config = dict(
    n_layer=22,
    d_model=448,
    n_head=5,
    n_kv_head=5,
    head_dim=64,
    d_mlp=1216,
    vocab_size=31906,
    activation='swiglu',
    norm='rmsnorm',
    norm_place='pre',
    norm_eps=1e-06,
    positions='rope',
    rope_base=10000.0,
    rope_fraction=1.0,
    qk_norm=False,
    attn_scale=0.125,
    bias='none',
    tie_embeddings=False,
    parallel_block=False,
    init='normal',
    init_std_qkv=0.0199,
    init_std_o=0.0,
    init_std_up=0.0199,
    init_std_down=0.0,
    optimizer='muon',
    lr=0.0077,
    lr_mult_o=2.0,
    lr_mult_up=0.802,
    lr_mult_down=3.0,
    beta1=0.95,
    lr_head=0.00496,
    grad_clip=1.0,
    warmup_steps=200,
    schedule='wsd',
    decay_fraction=0.856,
    decay_shape='sqrt',
    final_lr_fraction=0.1,
    batch_tokens=65536,
    seq_len=512,
    doc_mask=True,
    z_loss=0.0001,
    train_tokens=672500000,
    steps=10262,
    dataset='wikipedia_en',
)
MLP neurons of a small language model. Each row is named by its layer, matrix (gate and up: input weights; down: output weights) and neuron, and shows model dimensions 176-303. Each number is 128 + 32 x the weight over its row's rms, rounded and kept within 0 to 255. A neuron's up and down rows have the sign that makes its largest values positive.
Before each neuron's rows, "raises" lists the tokens whose logits its output raises most directly, leaving later layers aside.

raises: ".", ".'", ".\"", ".)", ".:"
L17.gate662 [183  97 169 129  91 153  69 120  95 164 122 138  90 101 165 170 107  77 115 121 111 110 102 155 163  71  97 171 104 178 131 152 122  84 122 126 105 119 173 172  23 138 143  73  97 106 136  92  71 164 145 148 181 126 130 184 137 124 132 163  92 121  78 170  88 185 121  63 149  93 133  71 109 130 125 164 156  87 167 134 205  63 131  95 112 110 111 131 179 149 160  98 113 128 104 154 102 134 139 118 101 136 146  96 121  98 138 139 127 137  92  75 145 166 134 167 111  89  91 110  76 100 115 129 144 169 126 126]
L17.up662 [148  81 180 126 115  93 145 112 113 112 101 132 101 108 169 145 157  81  78 168 101 133  91 143 104  76 143 112 118 146 134  82 153  59 177 127 131 196  84 167  94 115  83  92 136 150 175 118 109 133 132 141 120 139 120 132  82 174 148 139 161 143  85 167 122 171 192  93 180  99  97  87 107 113 106 156 161  69 170 100 145 157  62  88  99 143 138 144 146  56 167  98 109 105 103 115 122  87 133 138 130 146 135 144  99 105 140 105 100  97 100 115 132 126 143 115 126  58 145 131 150  75 114 128 142 182 130  98]
L17.down662 [167  91 102 101 119 121  90 148  92 127 149 136 175 125 143 107  96  88 114 110  98 146  88 140  80 150 135 151  91 105 130  85 152  73 146  96 183 131 151  74  97 148 163 118 159  64  88 115 117 110  67 130 136 121 112 136 112 100 143 140 143 107 148 173 113 131 117 117 118  63 196 122 111 141 135 120 120  71 138 104 142 101 125 143  52 157 111 146 190 154 109  50  11 101 120  65 149 110 112  83 109 114  75 107 103 116 230 185 100 160  82 135 171 101 114 224 133 154  96 189 121 114 162 108 109 156 176 139]

raises: " which", " whom", " whose", "ss", " reference"
L17.gate1205 [ 78 124 127 135  61  90 170 123 129 169 110 213  90 103 140  83 132  98 126 120 136 141 141 114 126  79 101 157 105 175 149 145 103 105 162 115 162 142 128  98 156 119  89  63 175  84 130 134 118 179 168  93 109 131 190 140 176  81 138 129 109 186 144 109 150 132 150 161 126 148 169 118 182 169 152 151 115 133 103 174 133  99  91 147 121  94 114 116  98  93  79 156 125 131 127 116  89 130 153  89 173 103 103 158 113 102  97 114  96  91 141 121 125  79  82 190 104 139 133 128 177 161 113 136  84 161 139 129]
L17.up1205 [ 67 118  83 129 134 172 126 128 121 131 121 142 116  94 127  97 149 110 129 151  87 181 128 149 148 104 160 158  73 160 104 118 170  48 147 153 136 170 112 149 127 108  52  47 138 145  79 152  83 132 158  44  18 185 149 150 106 132 145 118 147 137 166 113 104 140 124 149  95 134 131 151 114  92 154 187 101 145 198 133 140 183  77 107  92 129 114 152  85 119 156 188 114 116 142 148 113 151  99 180 127  78 117 119 153  77 147 111 148 127 130  97 145 104  26 180 106 142 125 129 131 140 104 118 122 113 143 139]
L17.down1205 [ 72 123 133 125 114 142 123 148 107 116 158 155 113 106 139 119 117  94 101 136  68 152 133 229 141 136 160 157  92 197 159  80 143 140 122 130  85 131 180  99 104  81 105  76 116 179  70 105 159 137  93 103 123 106 134 111 122 116 114 136 172 148  99  94 182 135 109 105  91 115 183 179 168 115 137 117 131 161 177 118 149 115 126 161  45 119 113  99 123 114 125 175  77 140 137 109 111  88 100 144 151  81 100 140 141 142 124 112 134 157 139 164  80 131 112 160  96 138 155 173 147 155 152 118 111 127 153 157]

raises: "==", "|", "===", "====", "-"
L18.gate912 [108  82 160 130 157 189 152 126 108 111 113 129 142 114  88 124 153 161 116 135 118 102 137 102  86 155 102  93  69 115 154 120  92 118 124 184 124 145 107 125  77 116 128 132 100 125  91 176 110 139 109 132 131 132  65 117 155 110 119 164 138 134  73 138 134  83 173 150 140  55 118 165  77 133  89 167  94 188 158 144 132 148 172 101 144 157 111 161 164 148 169 134  97 147 144  86 119 137 137 142  93  89 107 186 150 137 136 111 114 139 109 107 186 101 154 107 154 147 102  81 124  98 148  52 132 110 125 124]
L18.up912 [109  68 136 133 119 111 182 167 114 191 106 150 138  79 158 184 102 132  92 152 190 112 141 139 193 140 165 121 160 157 148 192  96 124 102 125 124 142 133  93 158  96 107  41 136 132 126 190 145 185  91  91 106 177  95 150 152 120 130 104 132 152  95  80 160  89 184 138 156  67 103 175 176 181 117 145 127  98 168 114 129 121 139 178 176 150 117 134 198 128  85 184 101 120 101 153 140 124  89 138 113  95 158  84 141 160  85 141 125 136  80 148  92 120 148 163 169 140 115 129 123 100 124 143 170 102 137 137]
L18.down912 [120 137 140  97 172 162 141 105 145 164 109  97 255 114 135  47 117 109 128 107  95 136 104 116 113  72 122 135 124  88 186 118  79 128 158 109 130 109 108 158 156 186 162 183  62 147 161 148 132  93 143 180 103 123 121 145 170  97  95 158 104 157 161 150 124 120 142 145  67 129 159 187 109 112 126 152  72 123 136  93 145  62 170 145  99 122 112 148 149  96 154 139  29  38  30 144  90 123 144 134 122  77 100 161 172 120  62  87 142 153  90 110 117  88 151 137 144 119 156 158 109 116 100  60 142 102  99 119]

raises: "ages", "age", "ably", "face", "ing"
L17.gate595 [137 114 120 116 125 125 122 170  74  90 154 169 204 161 141 116 137 176 155 160  99 196 150 161 131 106  74 129 122 131 147  99  88 112 142 164 134 146  86 116 109 158 162 150 137  68 136  98 122 153 109 160 142 177  92 164 127 104 128 143 107 120  54 118 194 167 140 127 111 129 161 164 182 105  88 188  81 110 111 122  58 129 114 179 146 107  91  87 120  82 112 116 163 141  88 133 115 141 118 165  99 126 113 177 145 118  96 131 166 105 117  96  63  91 127 158 135 113 137  89 117 189 122 142 109 174 169 187]
L17.up595 [176 201 131  93 153 110 107  97  97 120 106 145 144 112  81 135 150  81  88 159  59 163 153 176  64 110 147 118 148  52 124 107 108  93  94 116 171 203 131 145 123 128  94 124 129  98 134 202 106 120  65 130 120 193 116 106 122 136 120 128 126 148  94 198 141  91 149 105 123 128 132 148 158  96 191 163 112  82 144 111 143 160 125 149 159  51 139 162 105 129 111 197 102 140 147 120 112  99  91 133 135 102 192 120 129  66 152 140 119 161  98 146 102  93 117 170 131 136  96  83 175 177 169 133 130 192 112 136]
L17.down595 [140 163 135 114 154 122 158  98 105 105  90 242  75 144 146 151 109 171 121 111 111 133 104 107 138 101 188 144 154 118 158 149  75 115 137 115 135 116 150  91 127 151 152 102 160 118 112 128 133 129  91 124 134 131 142 156 132 150 118  86 152 153 104 118 109 178 165 142 211 115 184 141 153 129  68 119 146 106 171 165 158  73 174 145 152  59 126 141 107  92 150  88  91 129 130 135 120 124 130  94 161 117 146 153 111 131 211 130 114 217  88 123 105 120 139 101 111 135 123  77 172  87 141  83 133 147 133 120]

raises: " Year", " year", "ox", " time", " season"
L13.gate46 [172  72 108 148 110 200 172 148 140 146 128 118  74 122 132  83  90 108  84 115 147  93 102 105 140 152 123 207 197 135 131 137 110 151 142 115  79 134 129 105  98 149  92 164  92 143  94 130  79 113 119 135 140 144 113 147 129  76  74 119 145 114 129 154 134 163 113 114 152 113 119  78 101 107 157 132 178 115 148 145 164 134  93 136 175 134  59 172 124  61  96 168 119 137  77 126 114 182 111 161  52 174 186 124 178 111  54 123 172 202 113 148  68 100  93 112 102 171 154 150  52  78 103 166 110 101 123 109]
L13.up46 [106 105  99 153 110 156  99 122 109 156 154 116  92 111 158 112  74  85 100 107 143  60 128 190 225 139 155 132 120 169 147 133 116 140 117 145 130  93  87 128  71 132 149  94 128 141  75 142  79 160 105 178  96 114 141 142  96  94 153 134 152 123 153 115 107 104 127  99 145 109  86  99 151 103  94 141 111  32 138 128 105 109 188 119 147 166 150  93 160  91  86 142 125 127  94  83 116 135 154 178  78 113 135 157 222  80 115 133 126 135 110 155 101 103 120 120 123 183 133 144  90 129  93 133 123 119 163 108]
L13.down46 [111 142 132 102 102 120 144 153  73 106  92 120 144  57 105 136 128 103  82 121 225 103 104 169 149 157 155 140 134 212 110 166 148 120 144 156 127 182 140 156  85 155  98 100 183 126  85  56 169 163 130 114 105  83 136  89 128  90  83 162 141 187 154 115 127 161 120 118 187 130 140 161 155 146 158 159 132 106 120  86  96 142 187 130 120 166 102 154 164  85 151 159 151 135 118 104 137 119 174 125  52 144  95  97 137 122 130  96  86 134 112 109 150 106 150 158 135 158 122 134  74 127 115 137 104 198  63 153]

raises: "===", "====", "==", "is", "====="
L14.gate852 [183 150 132 145 134 129 183 139 175 106  92 181 130  59 150 192 124 150 133 118  82  54 171 136 141 206 160 104 132 110 144 148 111 128 140 152 166  68 120 178 102 119 136  37 106 141 149 165 148 118 114 116  67 146  99 153 155 142 133 179 125  79  94 165  83  94 151 190 122 129 114 187 111 118 136 127 123 125  95 120  83 137 102 168 159 117 134 190  95 166 133 135 165 149 139 112  93 152 122 103 128 140  95 133 110  91 116 146 148 113  93 160 125  75 111 132  97 169 131 145 151 106 137 135 171 119  95 138]
L14.up852 [129  46 117 130 105  81 150  97 147 118  84 165 166 138 128 101 157 105 126 145 205 104 110  88 128 120 138  74 114 128 103 166 192 109  92 120 160 176 111 139  21 113 170 114  72 148 126 178 205 151 111 149 102 102 120 138 123 113 102 102 114 172 168 130 134 146 141  88 104 100  96 157 144 157 126 121  92 152  75  37 136  96 189 181 115 122 132 169 126 112  84 128 138 115 132 141 132 125 127  84 142 152 132 106 208 113 145 122  98 141 110 160  74 126 128 108  97 138 116 127  93  88  91 176  78 119 102  85]
L14.down852 [113 146 105 160  72 141 170  67  77 121  73 114 201  93 140 149 146 191 129 137 100 136 147 106  97 107 116 113  86 127 176 177 135  95 134  85 159 170 174 156  89 119 138  86 130 179 154 192 148 184  70 120 136 133 118 124 164 161  59 122  86 178 147 151  99 124  69 175 112 179 154 122 147 124  46 120  86 171 140 101 128  90 100 122 147 133 157 173  76 120 135  95  70 155 125 133 143 150 132 128 166 141  96 100 111 165  94 158 141 151 127 136 144 121 146 158 149 189 115 135  62 113 140 115 154 106 125 135]

raises: " on", " upon", " heavily", " solely", " On"
L18.gate927 [137 134 151  79 112 166 122 117 153 102 131 143 126  94 141 113 126 121  71  30 137  94 124 135 126  94 122 187 113 150 141 141 101 104  89 133 114 154  84 158 142  98 153  94 137 160 173 112 100  92 146 105 132 139 150  99 115  52  84 122 133 172  75 189 152 144 143 118 125 116 119 134  97 104 113 138 168 148 174  65 174 113 149 117 128  56 123  89 119 117  95  82 202 158 114 155 100 112 124 134 136 145 109 119  72 154 139 120 146 126 100 111 141 159  58 177  99  81 117 151  69  85 159  94 157 140 109 114]
L18.up927 [134 141  97 126 164 154 124  83 139  70 188 112 123  78 115 101  78  99 143  55 231 128 136 129  86 145 113 200 131 134 100 112  73 118 107 147 152 126 103 146 201  60 141 105 205 157 141 113 112 146  66  85 127  69 129 137 158 106  99 170 206 170  93  96 135 178 135  97  94 119 196 175 119 123  86 111 164 151 167 128 134  66 142  87 128 113 109  64 132 123  31 170 171 192 106 148 123 148 117 127 125 139 111 167 181 151 158  79 139 126 114 112 122 173 142 153 170 102  97 120 133 103  97 137 107 134 126 102]
L18.down927 [175 122 138 133  75 182 119  79  96 116 149 108 137  94 100  94 146 172 131 109 159  92 148 127 100 133 138 137  88 150 184 148  69 114 119 127 121 133 115 148 149  74 153 110 150 185 118 127 160  74 138 113 154 151 176  98 139 114  72 156 165 119 112 155 120 136 136 140 163 111 164 129 114 115 120 102 133 121 165 106  98  71 164  92 127 108  92  98 123 145 133 163 245 165 156 116 115  84 132 118 129 120 110 179  73 200 146 114 143 138 106 143 135 105 117  98 131 118  89 184 117 156 119 185 143 101  85 168]

raises: " of", "ment", "ivist", " Of", "'"
L18.gate345 [122 130 110 121 127  39  87 152  98 136 108 131 118 136  97 123 147 102 116 114  92 143  97 164 131 143 116 159 113 130 157 123  45 127 153  87 175 107 124 157 110 165 162  67 119 100 121 108 121 186 187 150 169 108  96  92 132 141 102 124 155 129 137 120  74  85 132 114 141  87  94 112 148 127  75 140 116 123  84 158  95 144 184 160 116  88 160 140 162 144 171 156 176 122  77  95 138 143 104 112 167 110 108  93 121 176 105  82 113 121 175 155  82 119 157 120 123 148 148 131 118  88 115 117  97 123 191 124]
L18.up345 [140 158 108 137  96 118 103 169 113 133 104 117 185  86 172 116  83 154 130  33 141  57 117 173  98 129 102 127 122 140 101 163 105 179 106 122 127 160 108  33 169  65 179  93  90 149 128 130 186 154 144 138 122 151 104  94  80 154 180 155 136 124 172 159 129  98 147 200 136 106 169 127 128 115  95 137 142 153 132 118 188 121 145 120 145  79 128 137 120 192 137 171 157 110  91  71 103  89  47 150 120 102 162 136 149 127 105 106 135 188  85 103 122  54  67 177 110 143 120 122 145  87 146  98 118 104 151 128]
L18.down345 [145 150 107 125 148  69 118  98 114  91 147 149  98 182  96 116 114 141 175 121 123 127 135  94 108 122 127 166 140 104 164 132 164 137 144  95 120 154 122 130 138 148 129  77 205 179 122 121  92 105 117 106 125 114 124 143 173 147 165  77 135 136  98  76 101 103 116 159 163  66 108 178 130 131 153 154 153 137 122 108 144 155 123 171 130 159 153 115  73  80  80  98 109 131 168 127  82 167 161 143 140 120 108 203 114  85 145 151 196 125 112 156 120 127  87 148 202 108 197 148 126 176 116 184  81  83 159 102]

raises: " up", " about", " ", " one", " just"
L18.gate611 [180  83 115 157 129  88 138 141 132  73 131  97 110 131  65 105 112  74  81 149 104 145 134 146 160 125 150  89 104 137 114 130 108 157 186 135 119 146 163 114 224 153 140 134  83  98 123 190 121  96 122 150 131 191 155 142 147 139 160  64 198 193 137 143 139 121  75 109  69  99 162 102 118  87 126 184  44 176 121 133 124 143  90 111 148 121  38 150 101 159  83 120 132  86 117 140 183 157  83 212 149 131 136  89 110 186 108 130 102 116  88 102 151  94 127 184  89  92 187  76 171 130 129 150 107 161 117 175]
L18.up611 [141 124 100  59 154 122 123 152 129 135 106 130 150 165  81  97 156 149  93 154 131 140 162 200 127 101  83 137 142 103 200 133 120 160 103 171 134 144 132 107 140 130 112 120 128  97 181  94 116  99  87 119  70 177 123 115 102  92 141 124  88 122 154 118 114 146  86 142 114 100 106 142 128 173 108  81 107  70 128 101  53 110 100 123  58 141 158 122 131 147  91 127 106 151 162 101 128  84 144 111 153  80 133 140  82 109 212  80 113 127 141 112 209 107 148 120 117 109 143  43 128 192 162 124  69 127 117 146]
L18.down611 [102 125 185 139 152 124 127 122 125 121 117 132 158 145 153 112  84 120 143  84 119  87  99 116 144 158 111 176 152 144 157 182 135 150 193 121  87 163 150  92 147  79 127 143  99  95 153 120 148 150 138 155 157 107 104  83 102  73 140 199 122 136  96 134 119 187 131 118 154 152  78 101 102 179  76 179  71  94 135  95  83   1 144  97  18  95  38 115  98 131 105 150  80  98  52  67 177  84 119 164 131 139 174 102 180 110 156 110 117 112 115 160 157 138  85 146 110 126 153 146 146  72 123 113 126 100 133 171]

raises: "’", "'", "'H", "yon", " languages"
L17.gate1134 [132 159 103  93 123 155 139  94 153 103 145 179 137 156 116 123  59 141 104 103 113 103 102  96 125  89 117 112 145 100 142 134 146 135 171 123  70 102 151  87 118  96  81 132 118 186 100 136 162 109 139 104 137 116 140 140  57  82  84 123 118 154 150  98 132 115 105 128 135 128  52 129 128 138 152 166 163  81 121 127 100 145 136 133  86 155 122  77 138 125  49 119 142  98 165 138  12 155 155  75 149 155 152 102 159 152 123 133  72 159 190 129  96  88  97 126 161 158 115 114  96 115 113  96 113  96 152 122]
L17.up1134 [124  94 126 139 129 101 134  88 130 146  59 148 104 192 122 139 138 119 148 146 113 113 160 121  89 116  68  89 110  96 107 129  70 159 156 117 117  93  82 134 167 159 153 133 162 137 110 107  86  73 140  67 152  82 118 168 101 156 148 111 140 144 144 162 107 169 137 143 154 149 112  91 198 141 136 159 196 101 148 172 125 133 137 105 111 155 141 131  71 153 182 149 116 127 184 179 106 163 112 129 136 194 145 122 178 111 121 179 147 163 161 171 135 136  45 103 106 194  94  82  99 102 144 105 158 123  98 155]
L17.down1134 [100 162 164 169 170 199 149 168  97  94  92 135 106 170 113 160 151 128 113  71 155  88 124 188 115  78 101 181 127 111 160 131 101 164 103 134 111 136 149 160 162 110 165 139 174 116 154 121 112  98 165 148 133  50 106 147  94 110 120 118 108 215 148 133 114 148 182 168  98  65 135 158 118  54  92  63 164 132  90 172 120 134 134 161  83 163 155  89 134 139 103  74 115 145 151 159 198 120 155  60  76 155 145 128 146  78 119 180 109 136  73 174 136 145 108 127 193 110 139 135 140 116  97 115 136 154  92 126]

raises: " which", " whom", " whose", "rim", " question"
L13.gate1008 [136 193 158 141 222 179  67 165  78 134 136 145  86 155 170 135 175 105 144  71 166 144 156 130 129 105  54 174 101 104  74 144  70 133 199  65 131 130 181  95  99 110  86  86 106 107 133 144 169 124 109 134  72 127 186 112 161 103 121 126 109 142 173 135 129 118 100 119  72 148 131 142  87 158 165 173 157  84 123 125 113 162 173 146 103 172 134 121 102 132 125 168 127 152 115 103 128 144 136  70 156  96 127 156 143 170 108 149 170 171 141 107  82 116 124 191 102 112 121  92 141 188 127 136 105  68 122 143]
L13.up1008 [128 134 116 128 145  50 103 137 116 133 152  48 109 133 129 126 174 110  55 115 182 170  93 123 137 195 100 137  90 115 106 122 202  85 141  97 108 159 103 149 147 157  86  59 103 149 111 152 158 131 113 149 167 121  54 117 115 125  97 152  25 116 123  99  62 133 110 135 133 109 140 124  94 144 103 103 158 116  48 172  99  73 143 139 121 134 195 165  93 136  82 158 134  89 118  63 101  69 129 127 135  74 128 116 125 175 140 122 148 123 151 150 150 179  84 108 146  87 138 173  93 125 107 120 133 132 120 117]
L13.down1008 [112 114 128 122 161 121 150 139 132 111 123  98 123 137 114 118  71 115 151  98 169 181 108 111 160  86 138 142 127 161 110 129 118  84 109 142 136 174 121  59  92 149 123 102 200 126 155 102 143 170 129  85 109 139 175 101 144 142 128 172 119 150 132 128 169  88 127 138 137 120 184 153 144 151 119 170 103 140 153 141 143 211  94  89  95 129 113 122 112 136 139 120 102  98 143 147 134 160 188 133 118 111  88 152  98 170  79 139 121 132 130 112 105 133  61  97 109 136 144 135 182 155 113 115  86 116 133 123]

raises: "’", "'", " College", " School", "aches"
L16.gate9 [167 175 122  81 185  88 149  40 153  87  56 119 114 136 152 115 104 132 172  83 120 101 113 167 200 120 139 136 122  91  97 152 173 132 149 163  87 102 121  94 111 100 163  61 135 103 122 120 129 116 134 104 161 133 156 157 115  95 121 171 228  78 107 108 158 132 104 122  98 148 135 135 146 134 135 110 108 196 142 132 130 125  96  47 148 181  55 109 111 143 157 147 189 109 105  90 126  84 131 113 171 175 137 126 163 123 128  83 171 112  97 165 150 160 124 212 126 146 115 131 141 125 136 130 124 150 113 147]
L16.up9 [108  77 163 164 153 102 159 128 140  87 145 102  97 174 120 108  93  88  95  63  99 157 171 166 144 103 143 168  79  84 136 115 134 139 158 103  93  79 106  99 141 172  90 139 100  83  85 120  90 100 131 184 134 136 142 128 108 127 178 129 119 161 160 109  96 104 143 123 108 143 157 106 152  94  25 150 107 121 119 205 134 106  89 106 122 140 136 128 148 126 128  65 131 131 132 147 107 118 143 124  93  94 134  69 124 150 132  56 129  97 122 180 131 104 141 148 124 142 136 101  91 117  97 139 108 160 128 152]
L16.down9 [127 152 161 128 157  85 123 112 107 134 112 120  89 142 120 104 204 108 113 106 133 122 168 171 173 102 121 147 120  79  96 117 170 146 161 129 113 124 182  60 128 136 211 128 119  74  90 111 172 127 126 144 142 120  97 165 177 124 119  88 158 101 127 131  92 139 204  96 129 147 164  85 123 123  51 120 124 138  83 103 112 157 171 121 170 133 104 127 185 160 144 137  62 125 129 115 153 133 139 159 122 113 136  97 158 151 123 113  79  94  88 172 128 138  98 123 168 194 141 107 131 134  82 114  40 162 155 185]

raises: " of", " regarding", " about", " over", " for"
L17.gate468 [132 174 124 140  90 154  54 148 138 117 168  86 116 142 150 157  86 118 157 129 153  89 120 176 147 116 114 147 172 166 129 137 155 134 164 107 106  68 101 122 101 166 108 131 100 105 168  87 167 127  59 107 123 164  87 131 153 113 114  77 113  93 121 121  49 168  86 149 125  98 129 134 139 102 132  89 159 166  98 130 117 173 130 104 173 114 105 120 183  88 147 150 162 105 134 113 113 131  65 139 141 151 146 129 118 135 123 139 136  95 158 115 121  92 140  25 151 137 113 134  96  86 109 135  82 119 147 152]
L17.up468 [139 140 105 167  78 126 101 137 139  76 143 128 135 131  61 136 165 101 116 135 144 190  87 196  79 117 172 117 111 147 163 233  73 130 116 111 164  76 126 128 121 131  98 158 138 140 166  93  70 145 148 110  86 115 116 143  79 126 122  86 112 103 152 120 123 102  53 154 123 101  92 162 128 100  63 114 133 107 143 109 193 172 151 117 153 130 137 113 117 113 166 181 133 107 129 145 136  83 133 167 120 163 123 160 140 121 113 160 178 149 122 142 147 126  77  83 167 122 117 143  82  95  52 130 116 146 124 172]
L17.down468 [ 84 167 100 208 140  80 113 105 119  99 117 151  42 115 127 120 144 157 152 141 135 141  38 132  77 120 132 159 135 102 108 144 140 144  91 176 159 125  99  70 148 135 107 143 137  96 162 107 114 159 125 105 169 116  90  90  97  90 130 130 114  90 203 156 108 113 129 110  94 129 109 172 115 129 102 145 118 132 120 148 119 125 151 107 167  74 153 135 129 106 138 129  65  90 149 159 119 110 187 156 115 138 105 108 136 166  89 180  90 105 143 130 154 145 168 138 149  75 144 121 150 166 124 151 140  66 157 155]

raises: "’", "'", "ont", "i", "is"
L17.gate1057 [107 181 117 121 102  86 179 133 142 119 104 131 104 161  85 153 176  76  78 126 154 127 184 155 105 122  86 162 128 119 178  87 101 126 145 152 105  44 174 151 105 135 130  46 121 129 195  70 117 105 145 153 112 128 147  90  95 155  92 184 118  96 147  87 132 155  94 144 113 120 157  89 168  83 106 131  89 119 101 168 176 154 130  89 123 116 179 145 140 140 103 100 167 157 131 116 140 176 145 136 119 187  84 126 168 164  92 105  85 141 164 155 179 101 166 127 183 121  92  72  61 156 139 149 114 114  91 122]
L17.up1057 [156 172 130  95 148 113 140 155 161 169 128 113 140 114 104  99 101  50 126 138 109 136 127 107 136 154 125 155  67 143 112 146 117  87  92 113  97 105 162  89 142 133 148 122 245 152 103  93 105  90 151 110 131 105 177 125 151 127 171 134 157 134 140 103 141 146 112 232  93 131 135 114  76  96 100 143 105 129 113 123 127 102 116 110  57 167 132 121  97 161 139  82 123  96 120  35 168 140 173 117 119 165 153 164 129 144 173  78 145 122  82 133 145  90 125 119 142 129 156 127  92  98 136 123  90 138  76 124]
L17.down1057 [113 135 110 128 112 144 161 160 118 127 122  82 158 156 174 112 170 105 125 164 153 135 150 173 141 107 146 177 149 167 145 158 125 111 132  74 191 160  94  86 138 168 165 177 117 155 119 120 140 108 177 169 111 174 164 140  91 189 129 113 129 139 178 123 149 153 162 119 129 138 150 148 128  86  80 155 144  96 143 192 154 176 177 183 150 180 129 163 162 130 115 114 116 142 167 156 128 143 181 167 144 111 101 210 169 124 175 185  95  72  89 137  81 145 132 127 179 145 166 115 128 133 159 184  74 178 119 162]

raises: ".", ".:", "erb", " his", ".\""
L18.gate1213 [129 127 156  98 156 155 210 157 152 159 142 169 104 106 155 163 131  53 111 156 143 134 116 152 114 101 116 176 106 124 162 140 117 118 112 105 118 102 128 108 140 123 100 134 122 123 150  87 160  65 201 186 108 116 104 130 170 124  99 138 141 169 128 165 143 151  83 118 190  97 101 192 105 126 136 119  81 106 104 169 162 105 116 164 102 144 122 130 139 111 140  96 184 149 147  98 132 172 162 125 108 117 152 112 109 135 147 128 163 155 156 107 139 123 171 127 113 136 195 113  91 126 143 151 130 180 150 176]
L18.up1213 [132 111  92 129 143 100 167 108  85 154 142 112  81 104 199  87 167  98 104 140 108 163 164 152 114 121 136  79 127 158 173 151  97 141 113  67 127  67 129 148 108 141 134 126 112  91 152 111 158 181  95 109 131 141 117 110 120 122 117 189 174 128 177 152 121 125 132 105 166 120 131 129 139 110 126 141 140 138 121 127 137 107 108 155 142 170 152 142 149 150 155 106 145 124  60 134 149 153  62  88 100 178 103 159 142 173 151 119 101 178 119 102 132 165 134 183 127 150 134  87 131 172 166 116 108 147  94 137]
L18.down1213 [109 137  92 100  21 130 137 102 139 109  35 101  92 117 132 119 145  83 141 153 144  94 152 149  54  99 134 119 145 123 120 106  79 113 135  94 133 142 148 138 129 127 105 146 157  91  63 119 149 141 138 128 103  85  93  76 132 167  83 136 115 104 217 152 121 139 119 143 154 112 143  96 145  97 151 108 137 112 121 121 152 163  85 133 158  99 140 126 100 173 109  76 107  86  96 173 128 134 150 138 101 102  71 111 102 107  78 178 116 146 121 149 180 167 145 201  75 122 197 191 125 114 150 110 123 161 125 125]

raises: "==", "===", "Track", "As", " major"
L13.gate1108 [141  89 134 157 105 197 127 106 123 113 160  69 199 118  89 186 100  90 105  93 115 142 143 207 157 113 131 150 155  89 115 165 123 129 125  46 142 112 110 146 116  95 136 137  68 120 108 161 129 115 119 178  85  93  92 150  82 127 104 129 114  87 135 120 103  69  97  66 116 118 113 112 140 128  88 162 115 155 164 115 103 184 179 119 155 122 163 164  89 170 135 113 130 113 146 176  76 171 131 126 167 117 111 166  94 133 149 138 150 124 124  99 143  65 137  90 108 149 143 120 118 128  66  93 113 169 192 128]
L13.up1108 [146  85 154 181 121 138 187 102 119 137 140  80 188  73  88 129 133 124 112 152 151 144 163  81 111 143 127 160 176 100 133 106 133  99 152 132  98 179 115  92 126  66 146  99  87 112 108 189 131 102 140 186 151  99  93 117  81 148 109  63 202 124  56 101  78  94 114  95 145 136 104 128 138 121 104 117 151 186 189 105 129 195 137 155 124 111 161 169 175 197  97 113 129  93 126 121 124 127 123 186 132 178 139 137  77 120 106 115  88 118 116 101 136  93 123 102 109 165 112  87  79 136 151 101 118 182 197 142]
L13.down1108 [136 158 145  78 125 158 140 138  64 143 148 131 255 188  93 124 107 120 127 140 128 161 132 116 100 130 136  89 124 136 122 181 124 140  99 131 141  95 130 169 121 130 116  85  87 117 154 143 128 105 108 153  94 153  48  94 106 135 130 169 173 159 103 159 130 123 136 131  84 140 126 154 114 152 120 174 130  70 142 113  89 163 130 138 160 134 161 172 129 105 144 155  11 174  77  83 124 145 110 148 144 124 117  94 130 184 134 123 168 157 123 103 101 114 168 106 137 171 148  61 146 124 153 137 131  98 148 136]

raises: ".\n\n", ".\n", ".", ".\"\n\n", ".)"
L18.gate573 [146  99 102  96 133 114 118  98 113 142  96 166 111  80 106 112 132  19 102 201 105 125  63 170 163 129 135 139 134 102 157 135 146  67 107  95 118 166 143 108 102 119 148 124 125 158 138 102  79 177 126 117 144  95 147 127  95  82 114 195 131 129 112 157 119 132 160 111 156  85 131 139 141  88  66  80 158 105 160 180 146  65 102 129 172  94  53 144 119 135 113  81 170 175 150 106 124 137 107 173 110 115 136 108 101 123 199 124 133 118 111  96 156 161 137 145 128  62  95 152 130 124 138 108 131 188 167 138]
L18.up573 [138 161  95 112 164 122  67  83 136 108 145 159  78  65  96 149 119  43 109 159 161  82  75 152 130  86 171 123  66 130 153 164 119 126 143  92 125 161 170  95 110 124 137 101  72 129 180  72  89 164 124 148 135 127 147 109 160 148 116 249 137 100 132 128 164 128 126 149 125 133 109 124 111  89  78  83 161 105 104 189 156  99 132 136 156 136 112 138 145 140  54  88 149 129 134 148 135 133  93 188 102 140 164 141 135 133 148 171  97  97  48 140 151 126 132 166 115 111 117 174 153 146 129 143 120 150 167 151]
L18.down573 [166 144 131 115 153 193  94 136 131 128 127  74 101 142  99 109 141  77 102 199 169 217 117 200 128 115 158 144 184  82 175  91 127 122 119  77 107 140 183 112 141 155 101 102 140 106  96 116  89 129 102 105 139 142 137 112 139 155 148 141  90 160 158 151  68 139 152 128 115 156  93 141 135 126 145  92 140 155 123  90 149  66 117 153 152 129 103 144 147 137 112 130  66  81 109 153 121 111 124  87 141 171 109 138  88 212 179  75 107 162 110 140 151 100 146 149  67 119 146 116 116 110 112 124 110 202 176 125]